Weights of a small transformer language model.
Architecture: RMSNorm before each block, no biases in attention or MLP, untied embeddings.
MLP neurons of a small language model. Each row is named by its layer, matrix (gate and up: input weights) and neuron, and shows model dimensions 96-191. Each number is 128 + 32 x the weight over its row's rms, rounded and kept within 0 to 255. A neuron's up and down rows have the sign that makes its largest values positive.
A block is one neuron, or neurons of one layer that tend to fire together. After each block is what it responds to, as a language model described it from the Wikipedia text at the highest values.

L2.gate346 [ 75 139 106 107 127 158  71 131 158  82  94 149  87 101 131 122 112 133 106 121 113 123 109 119 117 127 155 144 120  70 130 125 114 127  82  54  82 137  95  98  82 134 125 187 113 160 157 164 151 179 154  96 134 119  50 158  76 112 146 102 133 119  90  55 143 112  99 102 109  85 117 112 148 170  98 136 175 122 126 159 191  66 166 107 170 131 150 102 159 149 141 141  85 157  84 175]
L2.up346 [100 178  99 123 125 141 118 154 143  77  93 142  86  72 154 100 142 151 152  86  99 130 125 123 124 158 116 194 119  14 144 144 128 120  74  88  76 158 108 105 138  97 152 179  77 172 126 141 136 146 136 131 149 125  47 132  65 138 156  77 145 110  89  84 111 135  88 117  99  96  80 100 133 167 117 133 168 142 119 165 180  66 144 129 148 123 140  94 146 140 109 145  86 159  49 170]
Responds to: St. abbreviation period. Fires on the period in "St." (and "Mr.") within proper names like St. Louis and St. Martin's Press; weaker on starts of names (New, San, John, O').

L3.gate42 [ 75  91  99 178  73  88  49 159 118 150  99 143 144  79 119 132 175 113  83 148 126 118 166 121 103 112 110  69 143 117 125 158 139 153 123  96 183  91  97 127 151 109 166 111 111 173 164 170 101 178 155 163  88  86 168 187 122 136 103 142  61 126 106 119 169 157 129  87 203  83 113 111 168  90 211 148 136  70 111  60 154 162 142 165  65  99  89  93 135 115 132  79 112 145 175 141]
L3.up42 [119 108  99 150  95  65  72 124 179 161 173 128 145 114 121 138 201 168 104 180 154 128 156 119 148 151  95 114 166 120 128 118 158 118 184 125 139  72 135  83 171 101 175  91  97 133 176 172 121 150  98 133 146 141 165 128 151 151 129 148 127 180 121 129 168 128 113 146 164 133 100  92 167 125 187 130 136 107 126  74 108  87 191 142  62 111 107 126 163 135  80  53 135 121 140 146]
L3.gate63 [113 126 153 155 149 149 124 106 143 188  96 144 168 136 112 157 105  99  94 175 143 126 148 128 116  70 119 100 131 105 123 115 151 158 194 142 130 169 161 165 108 140 104  98 127  50 130  96 144 185 127 103 125 153 153 125 143 119 156 130 111 105 101 114 156 147 157 114 151 102 163 103 106  88 160 155 136  69 127 137 145 125 128 100 151 137  86  93  88  91 202 172 167 116 121 127]
L3.up63 [152 128 131 146  96  80 153 146 144 111 114 161  91 120 143 174 162 124 127 134 118 170 114  77 125 177 158 177 117 151 136 138 118  99 132 112 122 111 180 149 155  60 105 168  95 154 177 138 120 154 114  88 133 155 124 184 130 172 145 120 114 149 154 119 109 118 150 127 131  78 175 118 161 145 183 210  99 244  77 156  81 117 107 112 133  91 133 147 127 173 150 105 106 113 141 122]
L3.gate191 [101 102 127 189  65 137  68 138  90 183 183  98 174 170 117 130 117 150 124 155 119  76 133 126 181 139  73 102 182 121 143 157 147 195 190 154  96  81  81  77 108 133 115 127 170  66 143 136 132 172  97 130 116 156 148 126 114 204 187 133  79  31 135 149 106 151 145 108 148 112 186 133  76  95 146 121 151  83 149 114  85 100 133 107 102 182 138 155 113 113 176  69 175 178 151 147]
L3.up191 [142 119  94 145 118 118 111 136 115 154 120  76 149 109 131 139 128 125 143 131 110  86 153 146 128 135  91 116 148 156  89 123  88 150 165 143 157  46 165 110 139 126 147 180 123 132 163  86 158 149 117  92  88 144 160 132 109 206  95 107  92  99 143 163 116 159 184  78 144  77 169 195 143 134 172 131 159 146 152 110  65 162 111 167  58 171 129 128 126 115 167  91 161 147 139 123]
L3.gate275 [127 110  94 125 155 103  87 133  77 168 110 137 178 127  97 134 168 132 113 113 130 202 129 152 110 114 192 127 132  98  94  83 119  86 144 206 151 184 123  80 128  99 169 132 123 122 140 183 157 186 101 116  83 169 209 142 160 166 127  95 115  91 170  88  88 134 101 145 153  96 119 162 182 173 106 151 145 120 146 114 109 133 127 100 115 207 118 142 123 135 148  76 167 161  28 112]
L3.up275 [169 151 128 115 150  79 122 171 112 123 147 119 147  94  75 131 167 148  39 141 135 201 148 122 104 110 217 126 138  75  97 129 142 128 104 166 107 170 134  70 127  98 140 119 176 118 116 133 113 139  96  91  76 154 149 144 174 138 134  79 118 116 101 140  90  77 123 170 128 145 139 154 207 141 142 126 122 151 144 112 107 122 135 117  98 182 150 110 124 117 131  80 175 109 109 102]
L3.gate387 [ 84  98 133 168 101  89  74 161 104 171  71 116 124 144 114  98 105 121  82 173 139  55 146 111 155 128 101 135  76  88 152 135 122 191 126  99 137 101 152 166 142  66 115  87  91  84 155 149 110 166 138  94 120 176 151 131 168  98  90  61 100 122  47 116 163  97 147  93 107 133 137  90 117 123 128  85 146  83 156 104 115 172 106 169 104 141 123 120 172 149 204 115 136 157 100 169]
L3.up387 [ 95 138 106 177  85 124 160 136 153 186 160 151 148 134  63  72  99 108  40 159 133 160 104 151 124 121 163 134 208 176 195 107 123 154 167  83 142 118 131 138 107 173 171 112  87 146 126 177 122 173 137 142  42 160 138  88 162  94 154 102  62 125 107  91 174 173 106 143  97 148 139 139 124 133  83 117  93 138 121  82 136 130  86 134 151 159  97 120 131  97 119 115 117 125 120 121]
L3.gate396 [161 147  78 154 132  92  83 147 214 187 140 140 130 185 150 140 137  80  99 122 119 136 108 145 196  63 157 131 160  97 140  89 128  81  88 165 157 164  70 107 131  78 106  60 124 122  53 121 161 113 139 128 127  95  93 182  77 132 134 108 154 117 135 102  73 103 131 159  55 104 119  92 153 102  99 101 115 168 175  98 100 109 144 127 136 163  66  79 178  98 126  89 129 159 116 132]
L3.up396 [158 143 144 130 136  64 111 128 198 190 175 142 151 162 108 137 164 102 134 173 120 156 153 122 164  79 195 136 137 143 180  89 114 114 159 167 184 166 137 148 161 106 108 157  93 131 124 172 162 137 120  84 104 120 114 180  87 157 151 106 108 102 164 128  72  94  90 155 117 103  90 139 163 103  93 101 121 175 192 110  68  87  93  81 167 152  83  75 157  98 132  91 113 115 126 132]
L3.gate440 [109 132  81 116 117  85 139 165 153 158 146 101  98 147 114 158 141 107 103 100 190 143 109  81 146 165 146  73 154 114 162 117 182 145 138 164  79 125 154 158 154 119 159 120  97 123 123 152 164 215 109 131 107 119 107 107 142  95 163 133  84 112 137 166 117 142 130 138 101 120  69  98 139  70 141 136 144  86 143 127  83 158 150 156 159 174  96 112 218 117 163 136 146  68 110 128]
L3.up440 [123 140  78 145 112  99 103 118 113 106 199 162 127  88  64 156 176 169 135 163 153 120 178  86 119 134 157  64 174 128 159  73 154 124 167 215 125 109 181 148 163 116  72  76  97 133  84 228 101 191 127  88 145 135 105 148 114 114 108 113 115 110 155 184  69 120 109 118 141 143  91 161  99 109 143 135 140 120 162  99  81 118 116 148 118 135 110 104 149 115 151 145  69 105 105 110]
L3.gate477 [109 124 114 149 162 100 116 151  95 186 129  83 133 156 158 180 127  84 160 156 164  93 106 137 160 110 168  96 183 183 177 171 135 217 135 190 115 131 112 166 118 147  53 139 148 148 118 158 101  93 134 166  80 161 157 115 161 140 121 145 128 139 121 168  94 153 112 141 130  69 141 117  77 163 119 125 144 173  78 149  23 141 141  78 126 141 183  93 145 109 121 115 183  80 136 152]
L3.up477 [155 130 110 137 151  83 145 166 114 120 126 110 158 177 124 209 155 103 137 145 103  82  77 117 183 106 147 124 205 183 116 142 110 222 147 145 144 153 146 124 118 115  94  90 154  92 103 138  71 123 108 117 117 179 137 114 151 121 129 115 105 134 129 141  90 167 116 102 140  74 148  86 117 130  91  90 102 195  74 150  52  82 136  75 191 138 169  72 167  94 149 121 119  58 141 109]
Responds to: Plural and -s word endings. Noun or verb tokens ending in -s that close a phrase, often before of or punctuation, such as sets, takes, studies, elections; also more, history, result.

L3.gate189 [163 122 145 123  96 128 111  58 110 123 102 142 130  87 114 145 147 192 107 147 110 113 129  69 153  71 133 154 183 103 117 147 142  95 120 122 172 119 166 145 150 120 180 115  98 163 156 111 129 122 102 123 128 137 126 150 109 103 105 133  71 125 117 103 154 110 135 101 123 135 118  80  65 154 127 131 153 151 142 162 121  93 137 141 130 109 110  59  48 148 171 173  15  85  98 177]
L3.up189 [ 95 117 137  98 107 114 118 109  68 146  98 101 106 132 117 102  91 199  96 165  24 102  93  57 132  78 143 129 156  30 104 141 109 129 167 194 151 162 129 153 173 109 154 139 184 186 181 149 165 129 127 102 131  93 118 179 106 104 118 123  71 182  86  99 124 118 154 109 135  99  83 149 106 158 164 159 156  72  79 134 110 122 142 120 129 101 102 126 101 100 183 143 108  86 143 180]
L3.gate291 [154 144  63 114 163 116 166 131 104  63  68 126 111 154 123 130 133 114 163 119 115 149 181  74 105 116 155 103 128  86 116 166 102 153 126 139 117 178 131 102 141 140  79 178  71 138 120 144 103 108 115 123 137 155 117 136 123  78 105 161 131 148 104 167  96 127  80 169 189 131  86 138 136 112 134  96 110 111  42 171 169 132 106 116 148 108 176  97 121  75 112 147 117  97 134 143]
L3.up291 [119 108  97 103  83 173 141 104 100  72 146 136 145  40 138 137 157 165 146 143  62  86 112  95 106 147 130 134 154  93 127  87 109 125 172  70 100  91 162 170 109 132  94 111 115 128 119 123 151 113 123  94 139 171 159 121 135 126 147 156 117  92 134 106  76 150  36 145  60 139  92 152  77 118 156  98 119 143 166 180 166 104 173 100 127 150 108 105  81 160 160 151 123 151 138 132]
L3.gate309 [133 158 102 129  77 122  97  41  91  83  65 162 135 117 121 142 154 176 154 105 142 162 167  71 179  98 190 128 142  63 173 109  72 182 135 143 115  91 118  97 125  92 157 130 160 103 164 123 171 156 128 109 116 123 138 148 102 128 141 109 156 148 123 105  88  70 164 102 125 192 126  96 122 151 148  77 114 122 187 154  93  72 218 120 113 139 172  96 185 108  96 152 119 181 131 137]
L3.up309 [102 112 121 109  73 186 110 114 152  80  98 146  51  92  93 121 133 126 111 119  83 153  99  87 171 113 136 177 125  87 120 162 155 173 123 152 116 156 141 166 154  53 114 144  64 148 110 142 103 137 125 114 156 161 129 127  63 161 141 105 130 102  97  28 131 107  98 122 153 103 121 109 122 128 110 134 115 154 135 159 180 119 142 120 151 108 182 160 107 158 153 210  52 147 156 133]
L3.gate323 [ 84  93 123 140 141 167  98 119 147  95 173 192 116 130 168 130 105 174  97 156  85  90 112 151 165 164 158 148 141  56  97 125 145 200 129 113  89 128 103 116  81  76  81  98 110 113 166 146 115 140 138 146  75 122  99  84 113  81 121  79  94 112 107 110 121 127  96 130 120 116 157  74 112 106  95  98 130  98  95 147 126 116 201 112 141 121 154 122 235 123 123  80 183 191 107 150]
L3.up323 [ 68 131 100 146 163 145 131 112 154 143 131 150  80 138 173 133 116 148 100 103 134 109  74 156 121 107 114  90 140  65  93 125 152 181 143  63 164 140 125 127 182 111 148 124 119 108 161 104 126 144 114 105  48 101 103 109 109  93 135 159  87 143  99 139 122 105 181 121 167 148 195 136 204 112 104  57 149 121 125 128 106 151 113 132 105  91 131 148 188  92 109 124 173 161  69  95]
L3.gate375 [126 109 137 129 123 195 124 172 143 104 134 137  97  99 162 112 142 145 117 119 108 193 109 124 127 121 105 147  89 101 130 102 165 126 168 111 163 116 129  77 111 120 201 153  97 150 156 185 184 167 111 151 120 102 170  95  98  82 109 139 136 123 136 115 105 114  68 110 133  88 174 140 135 162 114 127 148 115  87 131 117  80 172 122 110 134 157 157 219 143 146 192 140 119 156 109]
L3.up375 [ 94  83  21 140  94 221  69 140 136  71 139 135 137 101 152 110 101 143 120 153  80 116  71 129 100 136 115  83 138 146 148 158 121 180 164  90 113 109 139 124 158 101 185  87 106 140  89 169  94 134 123 142 130 114 181 103 122  81 100 124  98 107  38 106 133 117  71 104 125 118 223 116  86 162  94 109 120 125 109 157 126 117 130 139 131 113 151 138 203 122 135 173 100 160 134 154]
L3.gate423 [145 160 122 121 139 103 137 126  98 137 165 139  98  52  90 122 125 128 134 141  77 112 152 177 104 107  83 148 149  61 138 113 133 106  98 135 150 181 105 136  92 136 112 101  85  80 142 105  85 177 130  71 142 193 159 155 154 106 109  90 161 141 118 134 129 140 176 137 137  61 140 110 129 139 112 104 116 140  96 194 100 164 152  61 184  58 144 170 112 147 146 114 133 143 118 117]
L3.up423 [155 134 124  74 150 118 121  86  72 131 186 162 127  66 118 139 144 148  88 128  63  78 160 149 133 139  86 195 191  83 167 136 126 143 100 134 143 185 112 146 107 142 152  83  85  68 147 101  86 152 147 107 120 187 171 151 121 102  95 115 180 156 131 112  83 156  95 149 119  76 165 111 139 149 139  46 122 111  83 161 115 192 118  68 179 115 139 148 121 135 140 132 109 139 111 143]
L3.gate455 [106 110 100 118 104 148 166 139 171  54  74 129  88  69 112 158 168 117 132  97 148 156  99  90 101  98 129 125 162 109 156 158  86  58 112 140  62 128  85 141  90  84 190 149  97 178 155  93 113 181 140 102 156 171 116 109 102 151 157 153 163 120 164 126 163 109 197 120 116 113 121 149  96 142  61  99 189 150 128 120 134 112 119 117 145 102 164 123 112 149 161  79  95 146  96 122]
L3.up455 [139 103 106 122 110 158 104 136 117  43 128 103 122 117 134 127 154  95 133 167 105 124 134 163  79 190  64 127 184 133 122  86 119 166  83  98 101 155  72  45 111 100 163 145 109 127  99 110 107 118 109 169  89  77 123 125  49 144 187  87 112 137 159 136 170 160 137 129 124 132 115 104  93 144 137 101 206 139 117 114 127 131 100 168 140 141 142 150 133 114 128 122 109 152 151  62]
L3.gate497 [136 120 129 126  53 108 142  97 142 140 166  76 129  74  98 132 152  98 121 120 102  94 119 156  99 146 104 118 123 146 108 146 127 107 111 124 133 187 164 125 139  28 155 157 104 120 124 134 145 184 131  87 132 100 129 173 124 151  81  93 124 157  61 122 148 188 141 139 141 126 124  93 161 183  94 133 122 139  97 132 138 132  84 149  95  76 136 109 147 226  85 135  88 135  94 132]
L3.up497 [ 96 175  89 150  96 111 164 137 115 142 130  88 131 127 139 148 161  89 149 114 142  89 108 139  67 154 132  94 162 111 141 144 119 124 123  83 135 120  96 144  90 156 138 174 135  92  69 156 104 174 129  98 142 111 151 161 152 102  76  86 115 125  98 102 172 137 158 131 142 123 148 128 166 193 120  96 168 120  96 163 101 126 124 140 135  73 110 102  90 172 111 128 110  95  92 124]
Responds to: Name-continuation tokens. Tokens that begin an expected continuation, mainly the period after abbreviations like St., Dr., No., e.g., plus as in such as and include.

L4.gate94 [131  85 103 113 205 152 136 109 119  73 109 130 155 170 131  97 179 149 114 160 149 140  79 109 167 154 117 145 172 113 129 114 139 140  67 128  86 100  49 159 153 139 117  90 145  81 102  96 213 122 114 137 154 151 112 113 124  78 122 124 174 138  97 127 117 175  92  92  60 119 140 130  96  96 148 111 156 142 105 148  92 200 139 123 104 125  92 178  86 146 180  97 110 147 146 121]
L4.up94 [104 159 142 100 197 158 121 147 168 145 109 151 142 124 101  94 179 109 123 162 148 142 112 119 131 130 138 218 137 145 120 132  87 138  70 105 114 106  65 163  99 118 111  94 128 162 135  61 164 144  98 120  90 159 120 171 130  91 123 128 161 123 142 159 109 143 142  27 106  80 137 135 154 134 166 104 169 154 134 150 161 187 129 141 141 133  87 128  50 132 126  77 100 122 111  67]
L4.gate110 [118 140 137 148 105  48 127 146 134  80  96 193  94 146  66 147 134 140 121 106 164 145  77 155  71 119 100 120 168 126 156 126 125 181 122 123  96 204 205 183 134 129  92 112  77 162  98 196 120  88 169 160 119 129 120 124 102 118 139 108  50 114  94  70 128 131 150 180  94 161 141  92 120 106  93 168 186 116 142 101 172 103 167  94 180  65 120 175 111  73 159 157 103 145 204 138]
L4.up110 [115 150 109 100 162 123 119 145  78 160 159 122  85 157 147 136  76  77 102 143 203 127 116 122 150 121 150 128 105 107 136  92  74 112 152 166 127 185 155 146 119 126 111  67 151 119  78 136 149 149 116  94  42 164 122  82 166 175 121 136 143 103 159  82 137  93 188 148  86  79 164  74 153 154  85 115 101 115 106  84 122  92 136 133 128 163 137 110  68 137 118 119 140 184 160  99]
L4.gate155 [147 122  93 158 100 152 125 168 151 137 141 180  77  91 113 162  85 164 165 103 142 185 127 121 142 102 137 130 108 122 155 129 101 148 133 121 118 132 118 147  88 188  86 146  70 130 119 131 147  94 140 167  59 106 145 119 186 172 108 153 132 141  86 192 124 105 142 124  76 141 177  99 120  94 188 122 138 109 150 120 142 187 208 111 227 111 114 174 108 108  93 106 164 168 188 116]
L4.up155 [106  71 106 174 104 169 135 161 125 113 136  94 165 141  98  98  93 194 132 157 147 149 242 139 171 114  94  85 149 107 125 120 144 134 121 113 167 152 112  98 179 133  87 166 140 132  68 143 134 133 107 140 125  86  97 142  93 157  78 152 134 104 122  92 121 107 115 100  72 105 164  81 125 121 113  96 140 108  94 104 134 102 133  68 155 149 126 141  91 123 142 149 124 211 108  85]
L4.gate162 [156 140 191 169  89  75  60 112 168  98 117 113 129 130 181 107 125  84 151 164 178 189 101 141 200 103 203 198 114 128 152 142 175 139 106  85  93 113 110 153 195 120 120 114 198 167  96 127 100  71 143 173  74  86 148 160 119 140  84 150 169 189 101 125 120 142 116 137  95  68 158 156 118 137 127 111 120 132 125 137 120 162 165 109 165 158 154 136 145 153 129 137 117 100  88 116]
L4.up162 [116 149 126  64  94 142  77 170 183 113 121 142 110 122 129 113 101 139 112 110 177  83 161 113 104 102 181 151 138 178 154 150 117 156 103 130  57 116 105  96 142 115  81 157 114 143  92 115  96 128 133 156  89  74 115 121  98 102 172 139 167 149 134  74  97  82 150 107 152  66 148 135 130 141  96 172 124 132 112 158 171 153 157 177 117 170 163 119 123 164 114 137  76  99 134 120]
L4.gate246 [103 136 143  69 130 138 111 132 131 128 130 103 164 146  97 135 139 132  68 114  92 143 138 207 122 180 156 115 125  89 119 146  94 132 172 155 101 110 164  75 113 130 138 124 117 159 155 121 167 106 155 192 143  71 134 117 133 176 105  74 116 100  97 163 113 129  99  86 152  89 146 132 149 118  74 135 150 121 161 110 201 157 155 107 122 113 122 178 147 137  66 145 123  89 173 139]
L4.up246 [157 124  92 158 189 118 114  92 133 109 109 180 155 142 134 137 156 128 149 143 114 148 112 117 113 172 152 130 211 135 142 148 169  94 157 114 145 102 128 142 135  95  98 160 142 104 182 109 174 147 116 167 131 101 171  70 116 192 136 143 135 124 132 203 137  88  97 146  84 138 166 109 125 158 129 222 133 148 113 140 164 129 153 127  90 110 141 137 146 108 145 127 142 120 119 161]
L4.gate254 [142 139 128 104 114  95 122 154 135 130  81 147 103 105 159 162 121 100 128 102 155 168 131  90 109 149 188 153  66 117 141 125  96 142 111  96 142 128  77  59 197 197  97  71 141 139 115 156  95 118  94 130  96 102  85 125  98 152 128 105 140 106 132 187 216 144 156 100 103 114 130 137  89 128 127 145 119 120 153 141 151 100 151 143 106 134 151 105  69 114 180 112 129 105  89  90]
L4.up254 [155  93 131 138 138 122 113 157 131 156  50 172 172 108 159 179 146 124 156 121 137 110  70 135 112  84 129 125  72 141 170 139  90 147 125 148 109 139  91 140 168 120 102 105  90 166 120 132 165  83  83 202 103 126  88 147 111  80 135 136 159 158 133 165 162  56 133  97  75 145 160 119 132 117 122 194 134 136 106 129 114 102 134 142 126 178 132 133  96 145 172  82 147 149 118 109]
L4.gate321 [149 103 145  97 118 121 182 103 149 132 126 143 158 110 129 105 143 119 122 111 182 116 144 116 125  98 143 116 174  93 144 100 138 141 109 117 139 121 120 148 104 135 181 151 144  96 161 163 152 125 177 157 100 154  89 131 103 135 126  91 116 109  98 129  98 178  85 118 121 140 204 132 141 102 103 128 186 103 169 127  82 127 119 126  99 173 159  94 133  74  89 127 119  83 126 129]
L4.up321 [178 133 135 135 163  92 153 132 105 171  90 179 154 156 160 134 182 172 105 111 107 209 145 169 168  94 132 126  95 124 127 125 163 145 138 168 143  99 135 141 139 142 129 102 158 148 164  51  48 199 159 124 120  88 164 141  88 130 151 126 164 128 160 124 120 121 163 195  94 168 206 118 129  50 124 165 153 112 143 132 133  81 106 117 144 149 154 140 176  55  92 158  85 178 116 136]
L4.gate345 [104 155 115 168 114 106  81 109 153 145 119 167 151 120 167 102 145 128  39 130 127 150 103 149 175 124 190 118 171  51 137 128 110  88 154 101 126 112 129 129 100 103 154  91 172  88 138 153  67 135  88 155 105 104  35  85  79 134  88 121 128 105  75 104  93 139 131  97  66 126 107  95 185 128  99 134 157 122 165  44 136 164 139 149 180  96 155 163  75 101 116  91 121 175 153 113]
L4.up345 [102 119 140 108  97  88 157 152 169 155 129 215  82 140 134 103 114 143  99 120 118 125 174 103 112  90 157 131 124 102 135 128 122 127 135 130  76 154 174  88 128 130 137  82 132 110 177 147 115 102 144 174  88 138   5 181 166 169 189 156 156 107 130  99  81 171 111 123  94  86 123 142 197 170 127 167 195  90 156 124 195 154 207 146 114 200 116 137 113  67  79 145 140  90 114 147]
Responds to: Versus word completion. Second word pieces completing a split word, strongest on the "us" of versus (and Minus), also ut in brutally, ite in suite, ake in stake.

L4.gate24 [164 143 125 160 105 189 120  97  94 130 135 124 120 135 112 134  98 123 110  77 129  92 181 140 130 103 172 152 117 159 159 133 140 194 109 166 131 149 166  51 149 141 100 160  87 156 205  89 110 139  91 133 155 161 129  62 157 105 161 140 128 113 131 168  94 107 142 118  82 160 124 141 143 152 149 103  72  97 147 150 118  85 121 141 118 152  98 146 119 146 145 131 119 191 129 151]
L4.up24 [110 110 190 135 121 105 167 130 144 109 147 120 153 120  52 153 124 110  87 116 194 165 147 138 162 179 123 158 127  89 150 122 149 147 154 127 129 130 115 109 115 131 115 113 117 131 207 115 169 132 111 153 156  84 154  59 133 136 163 101 101 116 182 107 188 149 151  68 147 128 151 174 129  68 122 186 172 142 107 157 100 108  87  93 123 132 105 204 112  96 145  85 133 144 112 146]
L4.gate91 [119 142 111  87 130 134 114 166 109 105 151 125 112 135 160 107 125  74 107 157 184 145 158 135 151 152 136 132 167 129 124 143 119 141 143 177 139 128 165 155 117 159 113 115 131  95 135 190 233 119  79 191  94 121  97  96 124 165 172  86 118 142  96 127 121 181 133 176 143  87 138 113  91 116 139 155 162 113 140 171  84 108 116 156  60 104 147 154 152  67  81 123  98 138 153 150]
L4.up91 [140 126 149 176 181 129 140 142 122 170 134 166 123 145 146 103  79 129  91 111 164 115 123 162 124 135 107  92 107 155 120 151  67 125 105 116 157  97 132 114 109 174 130 125 102 128 147  97 147 133 146 139 142 104 130 144 219 151  61  88  86 112 126 125 126 120  57 136 113 153 165 155 119 121 131 202 115  77 211  77 126 103  95 169 174  86  95 167 163 132 100 196 133 200 117 104]
L4.gate128 [ 83  48 105 170 121  65 114 130 148 123 152  95 168  96 103 102 121 135 117 141 118 120 185 106 151 144 126 148 148 129 124 185 107 164 133 113 134 130 116 151 216 111 136 125 145  98 148 134 131 139 138 181  82 120 148 114 104  73 103 109 107 151 110 104 128 130 107 105  54 138 119 121 160 129 131  86 141 128 105 128  98 167 116 121  83  67 142 138 207 142 112 170 117 199 112 122]
L4.up128 [121 126  92 101 132 135  93 113 171 157 110  73 204 113  95 114 125 103 138 138 123 122 125 112 178  87 109 158 131  84 125 122  62 124 167 146 178 125 150  96 127 124 135 100 183 105 123 151 164 154 113 150 169 134 170  88 114  37 119 103 159 113 105 117 114 122 121 120 115 140 100  88 138 180 117 121 147 153 137 123 104 110 132 114 133  78 161 169 169 117  98 116 138 186 101 139]
L4.gate153 [127 121 117 108  89 140 154 182 114 141 126 118 125 154 110  89 111 152 109 135  70  84 133 115 139 105 114 152 135  94 142 129 156 148 106 113 100 164 119 141 114 149 207 124 208 146 155 168 139 124  91  78 116 124 132 151 111  96 117 126 184 118  71 161 144  83 101 136 142 141 149 115 105 103 117 129 194 213 101 150 113 142  98  97 149 159 100 106 202 137 120 103 147 108 104  88]
L4.up153 [184 114 112 122 105 111 155 118  98 161 187 220 151 186 126  93 105 117 178 161  96 157 108 165 126 175 129 114 165 148 148 152 180 136 162 139 134  66 168 147  88 151 130 126 172 146 114  99 106  90  91 136 120 131  92 147 110 129 100 164 114 131 107 156 107 169 161 151 171 142 130  91 141  75  74 103 144  76  88 140 143 116 132  93 142 112 204 110 164 102 138  96 181 135 105 108]
L4.gate163 [123 145 135 110  82 110 137 136 118  99 182 162 196 135  51  44  86  78 137 106 155  51 120 160 133 138 193 104 120 162 120 140 184 142 132 117 137 124 126 142 160 143 159  83 153 156 121 142 226 120 116 136 144 141 134 143  66 120 106  81 126 136 103  82 114  90 112 132 145 135 119 106 156 151 171  98 133 103 133 139  80 133 179 103 152  94 120 148 171  87 169  74 158 204  79  96]
L4.up163 [171 119 175 113 122 144 156 240 138 152 116 131 123 119 126 148  72  80 114 138 108 123 150 128 130 151 130 114 143 157  71 136 147 131 115 126  75  89 136 125 116 143 190  95 229  69 146 136 208 102  94 162 155 162 116 203  91 126 142  74 129 106 122 117  79  90 114 117 146 164 124 145 142 165 121 118 137 131 123 109 105  95 116 116  91 130 129 109 215  94 134 145 131 159 135  92]
L4.gate174 [114 170 120  86 141 157 114 142 156  56 128 146 110 142 110 146 128 119 136 154  57 135 152 176 148 147 103 151 150 159 163 158 135 144 148 100 131  99  58 113 142 106  62 117  99 110  54 112 187 113  98 158 134  97 141 120 116 180  74 163 139 162 108 149 125 127 190 141 165 115 103 130 160 104 144 168 122 155  80 151 164 126 146 172 129 120  98 179 159 123  78  74 161  98 131 115]
L4.up174 [100 159 123 188 114 179 184 170 128 130 170 121 172 117 143 146 137  97 130 157 130 168 150 148 144 151 107 119 132 157 100  52 123 152 165 155  81 184 112 137 154 160 193 144 138 106 137 157 152 143 119  75 115 159 109 105 104 198 103 103 113 123 186 106 114 208 141 144  85 132 112  71  85 132 124  91 130 119  79 114  92  19 108 139  98  84 131  72 114 173 145 120 145 150 143 117]
L4.gate200 [171 154 101 102 162 110 131 136 211 127 124 143 155 160 115 108 110 115 145 148 116 109 131 122 114 132 133 118 138  92 134 119 153  88 127 117 147 118 142 126 188 116 141  78 181  77 165 125 145 146  82  97 155 121 153 199  60  87  92 124 146 105  83  78  80 123 154  94 152 181 166  77 163 107 100 170 129 142 103  89  86 100  99  80 183 104 170 124 163 149 127  78 113 177  67  82]
L4.up200 [118 199 102 127 170 142  68 129 155  54 116 135 172 121 123 100 170 115 131 140 130 137 149  94 153 148 142 124 132 125 112 176 113  99 139 161 171 109 136  77 166 136 105 129 153 114 137 103 107 160 109 168 143 130 100 161  59  70  97  92 188  86 119  88 104 127 173 138 171 114 159 142 100  89 121 224 139 127 107 160 114 139 129  72 140  80 216 165 143 143 147 131  95 105 118 113]
L4.gate365 [159 106 128 146 149 149  80 101 150  93 159 158 129 163 134 102 109 105  90 110 158 146 149 123 134  99 140 182 216 133  91 163 172 147 149  94 122 181  96 134 168  94 111 121 147  91  92 141 207  82 127 101  99 153 172 118 154 151 145  84 157  82 148 120 142 163 135  87 113 177  78 135  94 129 143 140 134 127 128 117 118 102 150 167  86 101  76 115 134 101 131 133 163 154 156  96]
L4.up365 [137 134 114 144 152 138 133  60 130 145 169 153 184 147  66  88 146 137 102 153 112 137 151 112  88 116  99 149 115 138 139  97 110 165 170 144 102 103 172 134  78 166 123 147 114  73  80  95 187 158  94 109 102 182  77 110 145 173 124  59 101  75  89  97 109 167 125 140 163 102 179  67 130  86 171 162 174 133 126 142 133 155  76 121 136  71 138 135 197 128 116 138  93 141 154  76]
Responds to: Word-completing suffixes. Final subword pieces that complete a word split into tokens, such as paralle-l, conn-ects, concern-s, clos-ely, verb-ally, often inflectional endings.

L2.gate75 [108 175 108 114 127 135  98  75 157 162 168 132 127 136  67 145 133 133 122  99 107 137 186 141 133  99 166  69 162  84 150 100 136 101 144 115 131  75 179 158 140 127  80  87 155 177 155 108  92 144 137  43 136 123 152 165 138 143 163 111  68  77 121 128 139 120 132 142 142 110 151 166 149 181 108 123 100 160 166 100  87 114 128 117 127 113  76 138 128 138 167  89 177 148 105 116]
L2.up75 [ 89 147  76 132  83 167 135 139  94 172 168 151  78 138  89 155 120 129  92 110  93 172 143 166 115 145 149 126 209 125 147 106  58 137 163 105 121 145 129 141 194 154 138 137  75 116  85 139 130 166  83  83  94 181 135 126 135 149 129  88  46  82 144 179  87 128 158 146 147  77 145 148 123 123  90 108 194 162 177 102 124 130 161 115  97 146 115 125 118  89 191 117 138  99 108 105]
Responds to: Split-off plural -s suffix. Word-final -s (or -ists, -ets) tokenized apart from its stem, mostly noun plurals: rounds, grounds, funds, Fields Medal, 1990s, Knicks.